config.yaml
num_key_value_heads: 1
intermediate_size: 2048
hidden_act: "swiglu"
norm: "rmsnorm"
norm_place: "pre"
rope_fraction: 1.0
qk_norm: false
attn_scale: 0.0884
init_std_qkv: 0.0235
warmup_steps: 441
schedule: "wsd"
decay_fraction: 0.796
max_seq_len: 2048
max_steps: 5410
dataset: "wikipedia_en"
MLP neurons of a small language model. Each row is named by its layer, matrix (gate and up: input weights) and neuron, and shows model dimensions 16-207. Each number is 128 + 32 x the weight over its row's rms, rounded and kept within 0 to 255. Numbers have three digits each. A neuron's up and down rows have the sign that makes its largest values positive.
After each neuron's rows, "fires after" lists the tokens most often just before its 100 highest values on Wikipedia text that the model never trained on.

L9.gate1538:141121121097085089105178176200105188126124131168137102185168097125139123111118126113053147092156163069140114135139117125121148114117184161119092115147152146155154149121124101130099159136161126142132138126177139105154136119136132072161077140105198076146096142084182103080165190146121187185123120126101106164177123092089159133150121140085147191123156113146114118099083127182114108128137160071160132150096131125069120137084136171112144092222154151147149122169147110153154097116134078113116089152143095105209123147061143136110121154147157149059136105142139193191089136139113171137
L9.up1538:172227130147085122112156209136104145154111114164133063126098107198130115091120121140100179180111131137085099094156103126089145175137144122100082118147177176141140186134176152112163139155132150189104089085178160121158117110124183110159110080114130132147133105143159115181163110165124174104201094143129105188188085125077174115153152120105124128134100128130145141119149110115110129136118179142087130087134126119121076187169203153101085137142185129123142133172150113114172114144120158142067043167150125115128125122118143015120096116146182137148146146132133151115082172167151146230
fires after: " ", " an", " An", " C"

L9.gate1876:130146128132148073147166087064150144149141101105136075133164124136161130099191156092115183127117141087115221098124135127121069122118127085171135108174112131160097104107068135092144153088165126108171156122184137126101187160165101130112096154097172133174187116122104129092153139111116142170082111091109147116159093132127160181200108150130171093130133071127175134147119155106165079153166136133093076126069125128109074090119094165109153111142131071121121158103208085104114129132117121084184126099154199165122101145120133146136152148133092121160096100169145118134111174154128128123
L9.up1876:148172145083073101071159140105115185136139110156102106159157156095158114104162137097135137170099108157142118051110138122152123149192174081111131159148114128151114120148126100066133154091086188060165116101183190145122127058119122114142182093145111106154146085120142160124099105161137133145129137179164219140128111104091163152132136104129137149176120083124140132094158094098098121123128135093097124182117102117141106077143131106193144178134137154121109167132128133105097114069163125113109149144099110089131096089101082128162117165104168144133089114161148063146118183113145113038
fires after: " ", " sub", " trans", " ex", " in"

L5.gate734:103132135131153106156176138115052140163146176082159089153135118114135038148082134156128160145120140173117073096109107113107147099182144122123173089129110173087125096066100139111165112087156168182085164133073123151093136115205205075105124116101133147153129115124129115139094157216191116118127105081132147153158112166130161129094102087197105121118119136079153122109090093134095079187112147121114104146127213117137151185097163138132138153161168136201114140103135147083176148132146109083127067129125130093085161121112170117156094210136084124136094129125113129128116112118192102136
L5.up734:100139174064075121090170173161080159130100095095143148126166134162167124101133128134136100096126105163133126092111150183106117097120169119139121124152161105166138126100112116121145121144145087116098131132161131108151124176169140064095137114089133111177155136092096098178187150142100071127148221088093175122095152130124116133129130149084088137154068171083164140125148083203136144102128105145093156142165165078137165167132181180100092126190143157157134109142130137111095154148116084095145164138186148161220114127085103093119162087171091161125131143162104113096079194114085153112
fires after: " ", " (", " c", " \"", "s"

L9.gate306:164105134152130115105181124105115153148105097115148079137126153140172164156166139141088085156133185148112106131132155193194136081112137150099105146126127112155127112064116118187124118083149144117183176151151105189120112096151146066180150150178166088105103130148104090202126192098166102142156182093073109122108127052101146126128131160138185123133082123182172155125106177112112174139137102101144146122084133101131087138076145112110204086158123163161153076149083098112091159127159124079115138117122135126102063160156119158047104183138184156144133118102135119128056168113093142091
L9.up306:155161069102138135182102045141123153111124078106093076157171157221098115167131136173120094079106121132127149133188152139123152055139078142138101101127089157109124106086153137100098166136155102183128162170147163135120140089165113188120112127171084137191116116099125107086144079098128179147129125163152169172076139143134159138121121161140090103107178142087124062134135126099155143097148158115199080059122136065115128088145144108077148196127165127187103156114142149130125150097126054120034097094114150079126133072123109098083116130166125155144119115135131125115172123197186115101
fires after: " ", " in", " S"

L5.gate1883:130112086124082156173151064120195141129141145125103131107162090080187169128130140139145116140117099077127135127149035134187122110155110101170093084132104108147106147178127118125127173087099096124150109128149153109149164169079092120108125153068120140114119159081145096144085098150112109126105121143195159117128095108122122135100176070110083052151183103074128105178093102158127161125109176112081117199179158133132125096131121052126121118122092164113138114086198113106164117120094158115129103132115075092063119131149114067155132170084088106077140154155141118131101075119162090052
L5.up1883:041120102081079190132125133117161127134159129119145152099161109071130153100177109171100123087088099085161142089080096170139094091138163132142169076102144145127126135146099124126113176167174116176124091056191149151109089114090092119154186084147130107065210133108127069188110121120115138088076083144127145088113133070139114119117140111038177116075121097082119069135114060168115121071139121081109085193147116114108089117157107113126110144132167137100169107148112136151176114117056164135145126168135100141126137110126173129138119077086140091105149144151061106105086115142155121135
fires after: " ", "\n", "==", " the", "-"

L9.gate1463:207122158111154136096105076126052160079085179159107153199155151110155132197090170124154123129130139115115137123167141092086124122100073093119124097137123122151135105103116123124143105103106076092191150104132126128134144159095108147106065119139097114131120073164123111104127127174185153096156098121140107156140120154114137047144030179157082149177111159142131144082139085168094105180077115107096101070164100125129149124130147140134157135161085145138209106124100131084135075135112131076108181139095107095043113147101169096132161102122116111172038150162171095157173106121161141082
L9.up1463:132127115119092143134151089119116128097108162143139150174075147111163156079158120098138082144173202158135110158153097063136158099177096182101149094086163139130152108109100131162136123138093068135067068155171149119146101105126140122101095123207130095141104119150119119084181153125115155122164132042140108165145117085027113119120085130082096138097123108137076116137101095093097120142110120134097088078074086119098165121142127083129158140175115151154093139153084149119171127069111108141092113134171136100091125168147109043132164093095129064125129102085107192092146126082129103181
fires after: "hi", " P", " O", " pro", "c", " c"

L9.gate1892:134132129119106142109123123172093174095161133088156046183134186128146162092208137098123077105157165122128060068175046078204171109112075107123074113191123127131053123178056114136115085102110109103148140131144098181120169122186124144173164168133123133135110151135147128149145133211092109138169142165141083144133136156107173117128094123129104099122107127120091145070090115183092114087193113166135179114135162154077126188128162105064166113147124109119113128143147094185136142096143069143158169144088126144142083155183173133098133182133122134185158161164106141123100170180065127166
L9.up1892:141150105085083120083055145129155127100116129142157049105149186154130148138150129144148194126074168159085151163168101156119142123152157099141110136124108129187145107121149127126115138119181105151123146121175161106118135111171113132156131141106148138145147155106137119138187101171131097103109122133184143172084135182110117132154091110148127149089119103092119167129094172134137141080155129106176110032107136111108134081122147072150194074142166125130110188154119138136146117073166143109151082092080147117121169147152081141122187114167140143066158097073204113100116119177111114157
fires after: " in", " ", "d", " D", " West"

L9.gate660:167135095106056172130134133128041154090044158128069138175126101163118107153122152154173120125130137131118081150094077165110068142137164114160134160176162161168087094106116108116143078172128102102150074081153160111110122090138092174071131115156134052129144127101164155080181125141096082145113112151092133086109050136118120087142153133095178115137187134159148105080153161187194116158171113094143108133110122062083151090081185085128151112134071164122123113091135144106199124115151145194103134115120149160141175099114132095066096099072086124127107103102108134189141144187101155100
L9.up660:116143162071093185139109197035151134156066123184160148132134092099110051151123136157131140098165113146098035102126126152066184172103106163152110109051202075138103127166153100165106102106162137123108114121079069163148069132130103167131165094127133133080086135140135172128112148150082118123129124127095150166088128068144115150090125108131129095169133086103132157116145141130104149159183120117198110087175123152174131161120128099151114056085114151133083132130141174130095118117217060141175122208110144140134119124134150109133079058117160099141102110128138089157123148122107163115
fires after: "s", "ography", "History", "ations", "ception"

L9.gate1350:123162165159141122051130131094098171109074153109092093145124068181079096112185188138127110169107206105127091123161125191182127124127128119124092139133126153174086102124047125091152123130133188167161148146161126175163146087099180084136110131082117139170163148099123128149145168132105131144080111143122097123138078112164145125156121105160131157119151126171160146045091110182117125113171121100099123163143093130141121098097149139101102174136136119166153139147165109134130101043129084039106091129116108108095112172139177144088124157126085139160145075146129093171096117183115126195
L9.up1350:167097108103158159170199121132173111132091173151129117156066197130148144118133127119119091095046118140116120107133154082148090144150158139177140138129154154105162113153137147126117113144050170189174141076119116168150124131167112157155106132105130101167180090184197139112085103125144131184128086128078139045198176087193118140133162130128108053111121149160137137101179121089139127127110151167177149190135120145100123100055168146154120147134089087171104162143130148101101137130123145139107158197140160134142125090096113130170098133161110152084105163098140133099184125099192077155
fires after: " ", " ex", " re", "im", "ad", "s"

L5.gate1968:177097146121112139157134123227170176127154135110110117138132157119127108208180110144070112109127125136145138126079160160168211139091133141069064121105152144179085163134125155137130126122162119157101170152119158158114118096134117146125112091152150161116088149122170144185114127156191118156146123134141090138160143174090129136095199091145112116127080129148089170110099058122108175162154133154134128099165170148152151154134131052116080173187180136150110142153133099185163099139112112129144147148121087129133113165150123133120104135064081148131148152123111153191218153161070112169
L5.up1968:156149163148132112127206102150125126166089122089173128119148188143125118134101155132141083151132084124117126135133081120147147101119141143083142136112133137146148161136070139104100078090090129059144177146059152135142094116155154163070140100128115121119145123108100093170125150140123117104109152121098132152168091073033134214116189143048115076152146136062175109086162105048109126179158159157128153144129134076154092171126147162162083115113141146071135152100138212118124105079143127059085118143130157096109088144176095120127129207111081137133114197082150135094119101106083086100
fires after: " ", "\n", " at"

L9.gate1700:112121171111173124135097125195110219085116216134154100178138094129136103059142163117147170128131116093136132086138144058143163166158136102135095121167161089104101102061116113101150146078152122101099113131096116127188142153162069118100090129149114172111092137128120140076084129168131153163205119142150105139178081071086176152148110157138139072176164091111097144119110076158159143125191148186114158124135137164177142181149111141161156181097044146121142127136122146105157132166052143123198132142141131130169201120119077163147094069107125141089196149130111124131099053148162136119
L9.up1700:150093098095143195176137132123125114114098189066068104118088141112080128150076103107130127122093118160146056070179105147128145103125189081127125160183115116060220121106183161132105196138091147151152131110084126135136104101105171136162179147121059147096134143137121113140142170120160159155156127109111084105140155136141099115145173082168099115181056157086189142143179047114120171120160061141086156119114096124121164111121168122131129141165140110110118144143085185152124149139097177134169161074125186140099101116130161131117142083153135135163171090039084102113102120140112176146
fires after: "n", " T", " S", "c", "s", "g"

L9.gate1630:113109118058098065185160167142134211130142143132154100167124162110183134127124162129114151161161098150085106088151155156184130081184122120173146130143099095146084112086116112155137119157162139157132086163130124154116166169178161148129145112144144095182097091128101160146152117065144133071064111110066140173104182095171167152154151073130126126167162123118072125142112105086087121114178093228154157142089117121143132187155131093132156094113120113181057154154116148127123138071114137071082160111128094156134153049124162151171111128110179141150144093095122093184133155142086135091
L9.up1630:120105091124123158147118107099118117107093138107125153122152078205156173161118087088143094106120130187104149115123173088156100100151159095091125132163123189096140149109101119090193096109120057093167130108154125131181177115087118130150114155133134115151107176099158130130128177104185093107136166089105166119075119148111129108133135099114165170130147126124112099097119092121083124128099161116117130097157096151101155108075208156122127130081124165221142107178109083107124179106143156066176084177112169125070133157196142167105104152105134126138135059108151097096109115089189106126
fires after: "c", "co", "it", " de", " qu", " Qu"

L9.gate1060:135158139095158111089147118160093181085147135148089142185170109187073095135109089135156109122151167108124092120080133132123107146104111090190154133130134113189203121085130116148149211125181069137127140156166135104135134128150163099140095168110153116094201078124129098114174156123082185214114163160121137162114040098115132090152167131123102100085076106112093147099123120093087121149134091176066110103118144075129088185076172094157113160122121150129161160163132175118130124115075145089135146113115146122124171183190085110124160193173137177117107154107145138174061138176162155129
L9.up1060:162159173095090122149180152129072138082088106123139160119146081127106135132191119147157104142148131165136124111088126124156110107168165106122129092170201147146168161129126094108151197132177148090166118112159172142161163138126174080146080135146156083162068171113156102132155113116125129137150153134075159131165119143134167109107141148095190134087108109174160169102059159144090185113122091174172156100096165107152208117085126113097131095176135166123104161146145117090169151161142077118175077122161108151083127136139158068086154134180156156126079126065121150194080187156110155200
fires after: " |", " an", " "

L9.gate1928:094108127124142112163172105121133202091099164140134068129135113148151160079103098126187080122130108116105099130151187099071159165175187110160199129161141053167140159101117094124155066122144147134121119147096153086077155118120149131082141146183137153133111151125125093092108132117155162128147049100112115153111126118134150159143132207119154113202138144120111139122127143061130138033151149099127174171131096104143080161114173119091212086141128115155037188227112142074132200142161127163092135131089166111055143110149132136145173140118169080090102103116177143081095127107168125112
L9.up1928:104115195120170144085089183133131144157157150172097100137090134172148109089124115095115095105082127198087113085100103079125132103136189122136074110108121096094096099069088160107110134138098184107146144042135078141122149140120149120078101120117144214128142162184153036072170142130182127143101110106105145103153146093114068104104083090117126142116132110090134115116122099166074154083103137171103125111147120138159180118125164117115093077067116138146151119148105113135123105070149133125159153051127175178137124143140076084125141132163096107179181120116134096096132103163111118161
fires after: "s", "c", "co", " /", "ho", "th"

L5.gate1185:137110163071157154141106118117113137126109081110110148122163080098155127119105175110087100163132189172160142172142127116144165119127125139118126123072136152102127099089136078187166066097135065123148132140044149131138160138111137142125082084162118126070046164095140135115137177180095136128086138080198093147158086164160171126094182121151155112147149059193092170101102101126117094129118110150158095176165142139167192118134110129141079174123163087112088169134156129147147148167138109148113068104188170150098143165106116128149122160102131095070167143121124101129124122097122088130
L5.up1185:090101129150022102122168122125109139146155139167143115135103112158137136085132081156126160114153110185158167099060127149122128178187104105102178145118146107134176113091142092134092136137179113183138113095147174130136093122096136104093200151133153080159179158096117075162194168142129084152137228113161154187082115166133168140075139125094137136061152129136111110161104111103150118180120096116115212195147163164172076155122129138153131140126100078123087132120161097211167121095113140105103148144102141145132081127098104114113128131102142101087129184059105101092201185088174085143
fires after: " ", "\n", " c", ")", " =", "ed"